config = dict(
    n_layer=16,
    head_dim=32,
    qk_norm=False,
    init_std_qkv=0.0282,
    doc_mask=True,
)
MLP neurons of a small language model. Each row is named by its layer, matrix (gate and up: input weights; down: output weights) and neuron, and shows model dimensions 224-287. Each number is 50 + 12 x the weight over its row's rms, rounded and kept within 0 to 99. A neuron's up and down rows have the sign that makes its largest values positive.
Before each neuron's rows, "fires before" lists the tokens most often just after its 100 highest values on Wikipedia text that the model never trained on; "fires after" lists the tokens most often just before its 100 highest values on Wikipedia text that the model never trained on.

fires before: "\n"
fires after: "s", "ception", " life", " also", " career"
L7.gate819:48 42 51 44 39 43 39 34 43 39 60 16 64 42 61 65 52 48 53 75 73 45 26 57 47 50 53 43 58 68 50 46 50 52 48 53 55 46 49 57 55 48 46 51 58 36 40 58 47 48 49 61 40 46 25 61 61 59 49 43 52 36 53 42
L7.up819:62 41 34 51 23 35 38 36 35 45 69 35 51 35 53 53 57 42 48 73 57 57 46 54 45 50 39 50 53 51 46 49 55 70 46 58 66 56 59 56 67 58 67 57 36 27 40 41 49 47 52 69 41 35 28 31 50 56 36 46 53 49 60 56
L7.down819:40 24 40 54 37 58 59 36 39 52 31 43 62 32 43 68 50 23 46 48 18 55 37 60 45 39 29 36 35 43 53 79 59 73 61 53 58 45 36 56 60 46 45 50 37 44 43 23 46 55 62 49 65 58 56 55 63 56 36 55 64 50 69 55

fires before: "\n", " ", "|", "s"
fires after: " =", " current", " |", "fin", "emb", ")"
L2.gate31:37 35 46 41 86 38 25 62 63 50 64 50 52 64 45 57 56 45 61 53 62 51 30 57 27 43 38 41 65 73 34 69 44 62 65 48 39 55 41 80 64 62 62 53 15 45 68 55 42 28 69 41 48 55 52 45 68 39 39 53 48 80 42 50
L2.up31:43 57 55 46 41 47 40 48 56 47 62 64 34 55 58 20 27 47 72 34 47 37 41 50 57 61 51 60 56 53 49 69 49 53 62 56 48 39 37 30 51 40 45 74 40 68 47 42 24 44 56 41 45 55 58 65 44 50 56 69 63 42 31 43
L2.down31:58 41 73 30 29 62 43 65 40 65 48 58 72 53 37 38 40 72 45 45 67 42 49 54 63 46 38 54 53 43 35 62 44 71 39 58 57 44 50 44 64 46 43 54 26 55 55 44 42 60 54 29 48 66 59 64 52 57 53 53 83 51 50 32

fires before: "\n", "ed", ","
fires after: " =", " comp", "s", "amp", "ce"
L6.gate770:47 44 39 44 69 40 53 25 58 56 39 46 42 61 60 62 85 52 36 40 47 63 73 42 42 60 50 38 55 27 49 46 50 72 43 58 52 41 41 33 55 56 42 53 37 55 63 35 43 43 42 53 47 51 58 43 54 79 36 45 47 53 42 47
L6.up770:31 50 55 49 48 37 29 32 43 33 54 62 29 33 60 52 45 42 43 46 47 49 46 40 54 46 39 45 48 43 65 47 67 79 63 49 24 26 47 67 63 31 34 30 46 39 66 48 55 24 34 55 63 30 56 37 58 48 46 70 43 42 53 66
L6.down770:39 32 33 49 42 53 65 59 47 47 32 50 36 54 46 75 41 38 46 37 58 49 42 51 65 59 52 43 63 62 45 61 39 39 51 70 60 62 42 55 40 44 40 59 46 68 61 40 52 47 34 39 52 41 53 64 61 55 58 42 53 52 60 38

fires before: " |", "Release", "Note", "History"
fires after: " |", " ", "=="
L13.gate723:46 41 73 57 49 52 42 48 65 55 32 55 05 41 57 50 64 55 65 69 37 62 39 50 51 52 55 70 25 45 54 52 38 44 72 62 60 47 39 59 51 49 48 45 39 47 51 53 36 56 49 38 57 44 50 55 44 55 54 65 64 34 40 49
L13.up723:69 57 55 54 38 43 52 41 46 31 62 61 30 41 84 57 38 51 48 53 64 61 54 42 47 28 53 55 37 42 52 64 56 78 50 72 66 58 49 65 42 65 49 39 54 57 61 51 41 53 72 40 37 52 46 50 48 57 66 65 41 55 34 47
L13.down723:42 44 42 48 55 52 31 30 46 46 65 27 60 36 41 38 34 56 40 39 59 52 47 53 30 32 75 43 43 56 51 59 55 61 39 53 42 55 66 35 70 50 48 37 58 38 57 45 57 63 35 31 49 54 57 66 53 41 46 42 68 50 39 52

fires before: "\n", "e", "-"
fires after: " =", "s", "l"
L7.gate654:58 29 33 68 51 50 43 47 49 68 39 66 53 47 42 52 43 44 52 64 42 86 46 41 63 57 37 45 76 49 55 64 47 56 40 62 50 53 70 62 60 54 30 36 59 55 42 62 40 54 66 55 56 34 64 57 67 71 32 41 69 56 65 73
L7.up654:69 44 45 56 68 21 49 59 62 58 54 29 34 39 54 55 60 31 63 31 55 74 47 51 40 37 49 36 71 41 52 51 70 63 67 64 42 49 47 62 48 63 39 61 46 37 42 83 58 41 46 49 42 36 67 31 41 51 57 38 64 61 41 60
L7.down654:31 38 39 70 44 48 48 53 36 40 84 38 56 59 65 46 44 56 80 51 35 52 67 42 36 60 47 47 57 59 45 50 68 53 38 51 52 39 61 62 44 60 19 43 55 30 36 72 58 40 50 45 64 43 56 45 51 62 45 47 53 67 50 45

fires before: "al", "ation", "ball", "y", "ed", "re"
fires after: "ed", "ent", "ult", "o", "cent", "ra"
L7.gate31:58 64 37 30 57 49 27 69 52 56 56 56 55 56 44 49 55 40 51 56 24 48 52 57 44 55 58 33 20 47 52 38 51 54 54 81 65 63 44 56 58 41 59 49 43 47 67 57 43 65 61 43 45 27 61 57 44 57 65 45 41 60 49 81
L7.up31:46 55 56 41 52 34 55 45 57 28 41 67 51 43 47 33 67 38 43 56 36 39 39 47 52 33 41 65 24 37 67 41 61 17 71 59 39 39 33 52 34 50 56 43 51 44 53 66 39 52 39 50 56 63 59 24 53 51 52 47 36 53 49 54
L7.down31:44 32 59 38 53 49 43 67 56 48 42 57 43 44 54 33 49 65 69 50 23 69 48 36 51 36 44 47 44 16 52 58 53 60 56 52 80 41 36 47 61 34 37 37 35 45 78 66 51 57 52 63 43 63 40 71 39 49 44 49 47 58 39 31

fires before: "\n"
fires after: "s", "ception", " life", " also", " career"
L13.gate169:41 40 48 51 56 54 45 48 39 35 42 28 81 52 51 55 45 48 46 40 50 47 54 74 52 51 58 55 46 50 70 52 48 59 29 36 41 40 61 48 49 51 45 35 45 44 48 38 45 68 26 48 63 22 46 52 69 37 33 51 83 43 65 29
L13.up169:49 48 24 63 26 50 54 46 39 38 30 67 34 40 49 60 44 58 24 46 42 62 48 47 58 66 42 58 65 34 44 60 72 53 60 62 57 46 50 54 54 43 73 56 49 38 61 52 61 47 58 60 45 53 32 49 58 34 56 46 51 55 39 54
L13.down169:62 52 68 41 55 34 25 35 67 53 65 61 32 58 41 40 35 46 70 56 55 51 52 41 43 38 59 55 41 57 40 34 42 38 45 47 49 62 53 63 34 52 44 57 56 44 45 64 35 40 71 59 45 49 60 45 30 71 62 52 27 34 52 60

fires before: "-", "\n"
fires after: ")", ".", "er"
L12.gate589:72 34 41 62 56 47 53 78 66 52 49 53 57 58 61 58 44 37 57 35 49 58 51 71 64 52 75 53 70 48 24 44 58 56 69 46 71 47 46 61 25 72 69 65 18 63 36 67 30 58 78 39 46 49 68 41 46 53 30 63 57 45 45 37
L12.up589:50 67 38 36 27 42 37 44 55 57 59 21 55 60 53 51 35 26 54 37 53 33 45 44 53 42 55 39 48 45 61 46 50 78 60 39 38 54 65 57 45 49 43 54 28 52 59 41 41 27 55 63 67 43 40 63 59 47 60 46 65 53 51 69
L12.down589:29 56 55 46 64 51 74 58 52 53 64 53 61 72 37 47 41 48 40 49 48 43 51 49 32 46 55 40 33 38 51 49 46 49 67 60 60 56 52 44 48 50 54 63 58 52 41 47 51 60 38 69 49 47 57 42 45 51 53 43 58 51 76 52

fires before: "s", "it", " An", "ing", "tin"
fires after: " po", " lo", " Lo", "ü", " Mu"
L3.gate60:53 36 41 54 52 61 66 46 54 54 32 42 42 56 59 65 54 41 39 49 33 52 59 29 26 49 56 59 58 23 62 54 59 32 37 46 49 59 78 26 75 40 51 46 63 51 50 30 53 44 34 63 49 69 44 69 39 44 62 50 67 49 50 37
L3.up60:50 30 57 30 52 42 54 52 49 47 50 52 41 47 48 52 52 23 52 36 53 46 51 47 37 40 49 32 61 28 61 56 77 59 47 63 53 53 45 47 31 45 58 61 46 49 51 55 71 39 64 58 37 58 23 35 41 38 45 34 76 45 49 35
L3.down60:78 60 62 77 62 57 57 56 15 47 55 31 55 37 46 37 61 55 58 60 46 54 46 56 57 60 44 52 44 63 21 48 46 41 43 52 50 28 40 60 39 65 53 56 54 56 55 34 44 48 45 51 50 61 40 54 51 61 38 50 64 64 47 58

fires before: "ment", "r", "ed", "ist", "or"
fires after: "man", "ver", "con", "ist", "ten", "ad"
L7.gate260:36 60 40 42 61 54 40 65 50 59 28 37 56 45 40 71 53 39 60 56 23 43 69 49 42 60 64 49 59 56 52 40 46 45 68 50 37 49 47 47 79 32 48 49 46 50 49 32 37 58 59 26 61 51 54 61 31 36 50 41 47 36 46 65
L7.up260:60 35 42 43 45 50 70 39 47 58 57 55 48 45 51 60 72 49 60 41 35 63 59 46 42 65 80 29 60 40 51 37 49 46 45 75 39 69 49 39 49 34 53 49 31 44 43 28 50 50 42 51 64 39 34 57 34 39 44 56 38 64 43 71
L7.down260:55 70 37 49 61 70 61 56 73 39 50 46 66 45 37 57 80 34 42 47 62 62 47 44 62 48 48 36 55 48 49 61 61 61 50 67 51 36 59 41 55 49 67 54 29 67 51 27 57 40 51 43 53 46 45 66 52 44 36 52 72 18 69 45

fires before: "s", "nd", "ch", "st"
fires after: " ", " p", " re", "s", " be"
L12.gate375:36 62 37 60 41 34 56 52 52 50 49 59 48 39 53 66 33 49 52 51 67 54 34 62 53 48 42 55 35 58 46 41 50 44 54 56 47 41 51 34 64 33 54 61 66 47 45 45 40 37 83 53 41 42 30 65 66 61 38 47 38 43 28 40
L12.up375:63 48 61 32 56 54 51 67 63 35 49 24 44 22 23 51 43 49 45 56 76 76 43 53 42 43 44 66 63 46 57 39 49 53 50 36 44 56 68 33 74 59 52 63 58 41 55 60 49 53 64 30 49 57 54 38 20 55 35 70 57 64 36 41
L12.down375:58 49 48 31 47 56 43 64 65 57 38 68 36 25 53 44 80 56 47 38 72 42 52 55 65 40 37 64 80 50 36 69 61 44 63 57 39 64 61 37 49 47 54 36 68 48 55 33 67 33 44 69 37 50 62 29 39 47 26 47 59 61 45 47

fires before: "\n", "born"
fires after: " =", ")", "s"
L2.gate417:59 49 53 54 59 42 53 52 42 83 25 37 58 49 57 71 55 40 39 39 39 23 39 54 28 68 53 54 49 51 73 55 61 67 49 50 60 53 44 59 41 49 48 51 60 67 49 59 42 34 57 65 66 35 41 49 31 70 62 48 55 66 60 42
L2.up417:73 49 70 39 37 68 42 46 43 49 73 53 17 45 44 39 51 42 65 38 49 58 52 51 81 57 54 43 38 60 46 71 41 30 50 68 32 75 61 52 59 32 46 53 54 56 54 45 58 62 44 42 59 54 34 57 64 39 55 61 54 45 47 58
L2.down417:29 39 53 51 57 57 67 49 60 49 46 42 43 27 35 39 57 39 78 30 60 56 54 40 51 64 42 55 70 65 63 41 58 54 49 52 43 58 70 55 46 55 42 45 55 82 66 47 33 29 72 66 51 48 52 39 46 49 36 77 50 44 20 47

fires before: " States", "red", "ed", "ence", "ing", "s"
fires after: " the", " of", " trans", " =", ",", " In"
L2.gate441:46 79 63 52 47 54 40 57 30 56 28 47 51 38 61 50 70 66 43 48 46 56 46 49 47 56 44 44 55 32 57 51 66 60 76 69 49 50 55 43 46 43 31 57 65 49 37 52 61 46 53 39 56 56 51 27 54 46 56 53 28 65 36 45
L2.up441:48 67 54 66 54 61 61 51 48 56 44 54 75 53 63 49 46 40 35 63 33 56 67 32 50 61 59 55 55 53 54 53 60 41 58 45 58 26 48 45 41 47 52 55 36 60 59 41 58 69 76 39 52 31 65 67 45 45 54 56 62 19 54 40
L2.down441:52 61 61 51 80 55 73 38 46 59 36 52 45 39 53 63 39 54 49 38 46 40 65 57 57 45 59 52 48 38 58 54 56 36 61 42 65 27 49 48 60 62 53 70 41 49 40 55 45 51 76 48 46 54 59 62 56 55 37 44 50 67 37 66

fires before: "\n", "The", "M", "P", "S", "ved"
fires after: "\n", " =", " in"
L2.gate265:59 24 75 55 49 46 37 65 65 63 54 46 60 39 49 39 44 56 72 57 55 36 37 73 58 44 46 53 39 67 31 54 44 84 70 61 62 43 45 46 53 54 51 54 63 71 49 36 57 61 55 69 71 62 55 75 29 61 34 39 48 50 56 44
L2.up265:40 44 53 54 54 51 38 52 17 52 38 50 27 45 69 50 48 48 52 45 38 67 37 51 48 46 30 74 58 58 43 73 59 45 63 49 58 47 42 50 40 38 46 51 31 73 53 45 48 53 68 55 61 51 41 71 51 52 46 63 64 51 66 57
L2.down265:42 55 33 59 57 65 36 80 30 38 42 49 45 34 30 36 70 43 44 39 32 50 55 57 57 63 76 47 46 52 38 57 38 39 56 47 41 50 56 65 40 30 40 56 45 71 45 57 44 57 56 62 59 31 47 73 45 43 48 70 84 46 51 54

fires before: "\n"
fires after: "s", "ception", " life", " also", " career"
L7.gate639:39 41 29 41 35 48 63 43 45 37 43 35 54 53 55 65 55 42 60 60 49 57 26 75 45 47 58 44 40 56 42 56 51 39 40 51 53 37 54 48 70 43 69 64 41 47 31 41 54 61 34 59 30 50 23 43 56 45 29 53 77 50 47 31
L7.up639:40 40 34 37 32 45 55 40 46 50 60 49 61 37 62 57 55 48 55 78 53 41 28 63 37 40 54 53 28 53 43 49 42 51 43 56 58 36 57 54 46 55 83 46 49 33 27 59 59 52 47 80 30 48 41 40 55 30 36 43 66 39 68 49
L7.down639:34 48 42 58 43 59 76 47 47 46 48 58 70 57 54 43 63 37 33 37 46 62 35 59 57 57 42 53 59 46 51 68 60 61 53 54 61 46 50 51 41 45 51 58 47 44 47 38 62 50 40 42 45 54 27 60 74 48 44 36 58 66 58 44

fires before: "\n"
fires after: "s", "ception", " life", " career", " "
L7.gate183:59 53 46 56 47 37 47 34 48 49 39 37 52 48 64 44 56 56 68 46 68 69 50 61 44 51 58 74 39 46 51 65 41 52 44 68 39 55 53 29 52 44 55 72 59 47 30 46 47 41 54 50 46 83 42 61 48 68 43 52 63 55 43 50
L7.up183:34 54 60 37 58 51 44 59 48 50 50 39 37 68 54 72 81 46 73 51 44 66 44 42 51 38 43 59 55 43 39 37 61 41 50 66 25 40 64 78 43 60 35 60 43 31 54 62 51 51 42 61 29 31 23 64 46 39 21 47 49 34 50 56
L7.down183:71 28 43 52 36 59 57 43 44 55 51 62 47 33 25 62 50 58 36 55 52 49 42 45 57 53 45 50 55 36 47 57 57 59 51 46 52 50 50 46 56 56 75 54 60 39 53 55 72 56 46 43 41 31 41 58 75 32 60 59 54 65 58 38

fires before: " States", "k", "d", "ment", "e", "ce"
fires after: " mo", "re", "cc", " Mo", " Ho"
L3.gate338:53 57 66 35 51 66 57 46 33 61 47 15 38 55 53 66 63 47 52 51 49 47 44 36 69 35 63 36 45 49 53 55 38 50 49 60 66 45 68 42 72 37 54 51 31 46 38 48 49 47 41 36 61 61 47 52 64 68 51 43 18 57 44 59
L3.up338:60 42 45 65 12 75 53 52 19 57 66 35 47 57 39 49 46 61 25 56 59 60 57 34 45 44 43 36 64 39 44 48 31 60 48 33 36 46 56 61 47 26 59 63 42 53 42 59 67 40 64 63 67 47 43 74 66 49 52 54 64 50 48 45
L3.down338:56 61 50 71 65 55 59 44 37 30 59 49 57 39 67 30 28 78 43 34 27 63 48 49 66 38 64 62 62 36 50 66 46 49 51 44 57 54 58 43 57 57 55 46 47 44 45 63 54 37 58 58 55 66 57 63 45 43 55 53 49 48 42 58

fires before: "\n"
fires after: "s", " life", "ception", "Career", " career"
L6.gate464:47 46 44 50 47 29 40 68 36 64 36 64 32 56 76 50 52 45 55 74 66 29 27 52 47 51 51 60 51 57 70 40 51 44 46 42 50 44 52 49 56 58 53 52 48 51 47 53 46 57 54 61 40 72 43 55 42 29 51 58 54 41 55 54
L6.up464:57 44 68 31 52 51 42 38 45 48 63 45 52 28 76 58 47 59 52 61 47 42 52 64 49 49 49 52 36 65 49 71 57 63 56 59 47 49 56 40 45 59 41 39 41 58 28 48 39 70 56 42 63 40 44 45 48 47 62 56 51 35 72 32
L6.down464:44 42 37 66 40 44 51 44 27 55 50 60 68 51 52 53 50 31 38 38 47 59 44 71 33 34 44 48 57 44 53 72 54 55 70 38 48 59 32 43 63 22 41 66 43 43 46 62 49 56 56 63 34 46 37 43 62 42 52 50 46 77 36 28

fires before: "|", "id", "el", "our", " |", "\n"
fires after: "-", "---|---|---|---|", " La", "|---|---|"
L12.gate596:49 31 45 52 42 28 51 51 56 30 42 46 54 50 50 53 60 43 54 51 38 51 42 50 43 60 47 49 35 36 52 70 20 76 57 57 38 55 45 61 35 34 51 64 41 46 60 50 54 37 62 60 63 27 35 39 84 34 58 55 49 58 39 54
L12.up596:43 31 52 63 67 39 38 46 67 43 73 52 36 75 33 40 49 63 46 52 52 42 50 49 30 62 45 54 42 50 62 47 47 37 63 67 44 77 44 50 43 64 36 71 41 48 56 42 43 71 45 44 46 63 45 61 49 61 31 60 44 65 49 00
L12.down596:55 38 48 66 42 62 61 41 37 42 64 45 45 63 59 30 30 53 41 50 41 42 34 60 47 51 51 57 46 54 27 56 47 37 48 62 34 32 48 50 68 53 50 60 56 50 57 39 42 56 46 57 35 38 51 78 40 53 23 58 52 45 41 31

fires before: "\n", "-"
fires after: ".", ")", "s"
L4.gate730:37 45 46 40 63 56 57 51 51 57 38 59 41 43 48 36 36 51 56 58 37 46 49 69 50 38 48 68 53 49 59 47 57 53 73 54 47 45 59 82 21 49 55 65 56 41 34 63 57 26 67 42 68 64 56 50 67 57 54 55 47 52 55 51
L4.up730:68 64 46 40 45 35 48 50 41 48 50 65 47 30 53 55 31 22 69 29 48 55 46 56 48 34 23 53 48 43 45 68 51 60 41 55 47 48 62 47 47 34 58 52 45 56 29 62 48 48 47 61 51 66 46 32 37 67 49 39 45 50 42 53
L4.down730:66 56 49 45 44 54 39 42 40 27 38 66 49 52 62 42 52 47 59 41 40 26 37 66 40 84 37 34 69 55 56 76 53 62 51 60 43 32 64 81 55 34 35 72 40 58 48 58 46 41 44 50 51 57 62 49 47 57 59 64 61 64 47 79

fires before: " as", "ci", "bu", "v", "t", "ul"
fires after: "s", " as", " dis", " ex", " Se", "ex"
L10.gate94:59 34 60 36 47 47 35 45 73 37 54 70 38 65 58 76 42 36 46 55 42 69 43 44 53 40 47 59 52 63 47 49 49 60 52 63 24 39 45 41 48 47 44 45 53 65 48 87 29 51 41 64 55 67 70 37 38 66 58 54 46 49 29 40
L10.up94:58 46 54 41 67 50 42 31 51 29 48 57 35 59 43 63 41 72 65 43 31 43 58 48 41 42 56 55 52 52 39 58 33 53 72 45 67 36 48 43 34 48 56 53 64 63 43 42 42 58 57 46 49 52 68 60 44 49 60 46 50 23 17 37
L10.down94:65 49 26 63 63 44 54 50 37 58 49 39 33 49 41 52 39 65 53 40 30 47 48 72 55 29 64 57 34 31 56 37 64 35 51 41 71 47 37 65 53 38 46 73 33 38 59 47 45 49 56 67 43 46 84 58 53 56 38 54 45 51 54 39

fires before: "\n"
fires after: " ", "s"
L4.gate276:36 41 58 60 43 28 48 52 33 70 40 58 42 40 54 46 54 55 66 61 52 44 56 55 55 63 42 65 64 44 45 56 44 42 60 46 61 44 51 36 37 49 64 55 25 49 51 59 51 46 59 46 60 53 46 37 47 53 45 60 37 41 48 73
L4.up276:77 63 58 27 55 35 44 57 40 73 74 60 36 40 54 53 26 72 63 44 54 47 52 42 61 38 51 53 69 48 58 71 51 55 45 55 34 56 60 59 31 52 35 44 46 50 32 69 35 40 46 63 56 41 67 67 60 53 49 60 47 61 36 51
L4.down276:55 36 58 36 38 58 39 43 44 38 55 41 47 25 63 50 62 49 61 28 50 50 46 51 32 28 34 50 61 38 57 59 48 55 48 47 68 42 78 83 26 59 58 51 48 36 53 51 53 37 39 63 56 31 32 51 60 53 34 44 73 48 49 68

fires before: "\n"
fires after: "s", "ception", " life", " career", "\n", " also"
L7.gate298:42 52 23 46 50 44 31 57 32 57 33 41 64 41 44 60 50 48 49 73 68 38 28 53 55 44 40 42 50 44 41 59 55 72 51 31 66 50 46 55 48 54 38 62 30 58 46 61 48 78 51 51 53 55 09 45 66 51 61 44 53 38 55 24
L7.up298:42 43 38 56 21 42 54 43 60 53 53 47 52 39 57 52 54 60 52 58 55 33 48 43 42 46 54 71 18 42 44 51 46 58 45 48 62 30 51 38 44 71 38 43 27 56 26 67 51 58 74 47 50 70 20 53 66 58 58 65 64 44 66 40
L7.down298:55 35 24 55 33 36 44 39 48 46 30 67 56 54 38 36 70 36 44 47 51 53 51 33 43 46 39 57 63 54 64 40 60 39 63 55 59 47 56 32 60 19 66 46 48 56 77 50 47 45 45 47 64 65 49 47 45 54 51 71 53 61 63 66

fires before: "\n"
fires after: "s", "ception", " life", " also", " career"
L7.gate439:46 28 39 48 46 38 48 38 52 45 67 56 60 36 68 59 58 25 48 63 55 44 17 54 35 34 43 61 45 76 43 37 59 49 48 50 45 40 57 34 56 44 60 50 33 20 39 42 73 65 53 58 68 47 34 37 59 46 35 50 57 39 70 28
L7.up439:50 37 34 41 31 54 47 43 35 67 57 42 54 30 64 61 43 59 39 79 48 41 29 53 28 45 41 54 47 56 50 37 53 62 39 62 54 42 45 42 46 60 80 44 38 33 29 56 62 40 49 60 42 55 48 46 67 33 38 46 54 52 52 63
L7.down439:55 48 57 57 34 37 47 50 62 33 39 49 40 49 67 47 50 51 44 57 40 53 51 81 28 51 40 61 41 50 50 73 71 46 63 55 47 37 31 48 44 52 50 45 51 28 47 48 46 55 55 49 35 20 53 74 55 48 22 43 61 48 36 37

fires before: "\n"
fires after: "s", "ception", " also", " life", " career"
L13.gate382:49 35 31 51 35 54 66 50 43 35 39 66 47 49 59 51 50 47 44 52 56 63 53 42 65 68 35 52 65 51 36 80 48 44 55 60 48 50 37 57 50 55 57 60 41 33 55 49 50 37 64 55 22 52 47 55 69 35 69 50 42 46 55 35
L13.up382:34 53 42 70 44 46 35 70 35 43 43 41 49 42 50 42 47 40 50 51 50 45 47 60 47 21 56 41 37 44 65 49 67 50 44 37 53 41 52 57 58 45 51 48 55 47 53 34 48 53 29 42 47 34 47 73 83 42 40 42 66 35 51 14
L13.down382:63 66 63 53 53 42 40 39 67 52 64 44 46 56 39 56 39 59 51 52 47 65 60 57 40 63 55 58 49 45 48 15 38 51 56 50 41 56 62 40 52 56 48 47 62 44 42 62 50 54 62 55 80 58 45 30 22 66 50 56 51 45 52 72

fires before: "\n", "-"
fires after: " =", ")", "s"
L7.gate331:87 40 52 72 38 48 37 45 47 75 73 49 63 31 64 49 59 38 72 56 33 66 52 27 77 55 44 34 55 29 47 62 55 74 34 57 57 74 39 63 45 45 67 45 37 55 53 62 21 56 54 40 29 59 57 48 66 72 54 46 65 47 32 57
L7.up331:64 48 52 72 62 29 40 44 43 49 73 47 54 49 49 38 54 47 48 31 47 37 45 52 63 33 45 53 41 63 48 44 46 66 42 73 48 26 62 58 38 53 49 42 48 53 59 69 59 44 19 67 55 44 64 34 56 37 45 55 49 64 40 42
L7.down331:40 58 50 40 46 47 66 51 68 25 64 53 64 40 46 42 53 51 57 56 54 39 62 53 36 70 49 41 55 55 44 43 63 56 61 51 53 59 42 34 53 56 40 66 43 40 48 58 60 52 54 80 69 18 43 28 53 45 56 32 52 48 46 17

fires before: "\n", "born"
fires after: " =", ")", "er"
L2.gate574:66 62 78 45 70 39 51 66 48 58 58 49 36 37 52 68 40 77 58 35 58 52 61 50 52 54 46 61 47 43 71 75 44 42 61 63 33 56 62 62 51 61 46 37 22 34 28 49 57 38 47 42 58 72 49 57 53 56 68 42 54 50 53 49
L2.up574:60 62 46 50 46 31 40 61 51 50 32 67 36 53 53 46 74 60 40 39 73 50 38 52 46 57 51 52 56 37 59 76 62 53 67 67 43 31 55 75 37 50 36 45 46 36 23 49 79 48 58 59 47 46 51 43 61 50 58 53 49 61 67 66
L2.down574:43 64 52 65 47 19 49 48 49 38 39 47 31 33 48 54 46 57 55 38 64 67 36 46 36 50 44 36 63 59 75 59 57 64 50 36 56 34 68 66 47 43 34 65 65 40 32 49 50 33 63 44 38 32 31 47 48 64 51 78 66 58 47 51

fires before: "\n"
fires after: "s", "ception", " life", " career", "History", "ation"
L10.gate282:34 45 47 52 30 69 34 43 65 57 53 52 56 52 51 48 49 50 56 59 47 47 37 64 51 43 53 72 51 48 60 66 51 69 45 38 47 73 43 32 52 51 63 41 42 31 40 72 49 65 48 53 63 53 47 58 61 59 52 47 55 33 38 57
L10.up282:35 49 36 68 42 48 31 51 46 75 71 39 82 42 67 41 47 61 63 70 61 54 53 55 58 57 60 39 57 59 57 63 54 68 51 57 50 51 65 42 60 50 64 33 47 29 53 67 46 69 52 71 52 62 33 56 68 49 56 46 61 38 54 43
L10.down282:35 54 40 66 29 44 68 34 57 47 38 62 77 43 48 57 66 37 62 52 43 60 39 64 48 57 45 40 48 35 39 72 56 57 49 59 51 58 42 45 70 36 61 52 43 42 55 41 38 52 55 48 45 38 30 68 62 50 40 53 59 45 57 47

fires before: "t", "se", "s", "ci", "tion", "or"
fires after: " co", "te", "co", " de", " De"
L11.gate216:99 42 72 60 46 47 66 48 37 59 39 40 41 54 53 56 77 52 34 58 61 77 55 40 33 49 49 54 41 27 54 55 32 27 43 33 52 61 44 50 50 64 49 53 89 38 55 52 56 33 59 68 49 45 45 48 56 55 67 55 60 48 65 41
L11.up216:60 56 43 41 42 52 42 67 49 53 49 20 50 58 44 73 46 46 47 63 49 71 54 45 24 45 45 68 57 51 37 51 69 41 41 41 52 50 35 32 69 58 62 60 63 54 42 63 62 29 61 70 53 47 35 81 47 59 73 50 70 21 74 38
L11.down216:65 63 46 49 77 39 44 39 55 45 49 20 66 36 61 66 54 73 51 79 64 63 48 38 54 57 33 53 39 53 53 51 42 43 64 57 42 50 45 55 53 47 35 60 34 55 50 40 37 52 67 63 41 48 53 29 63 60 33 52 69 44 64 25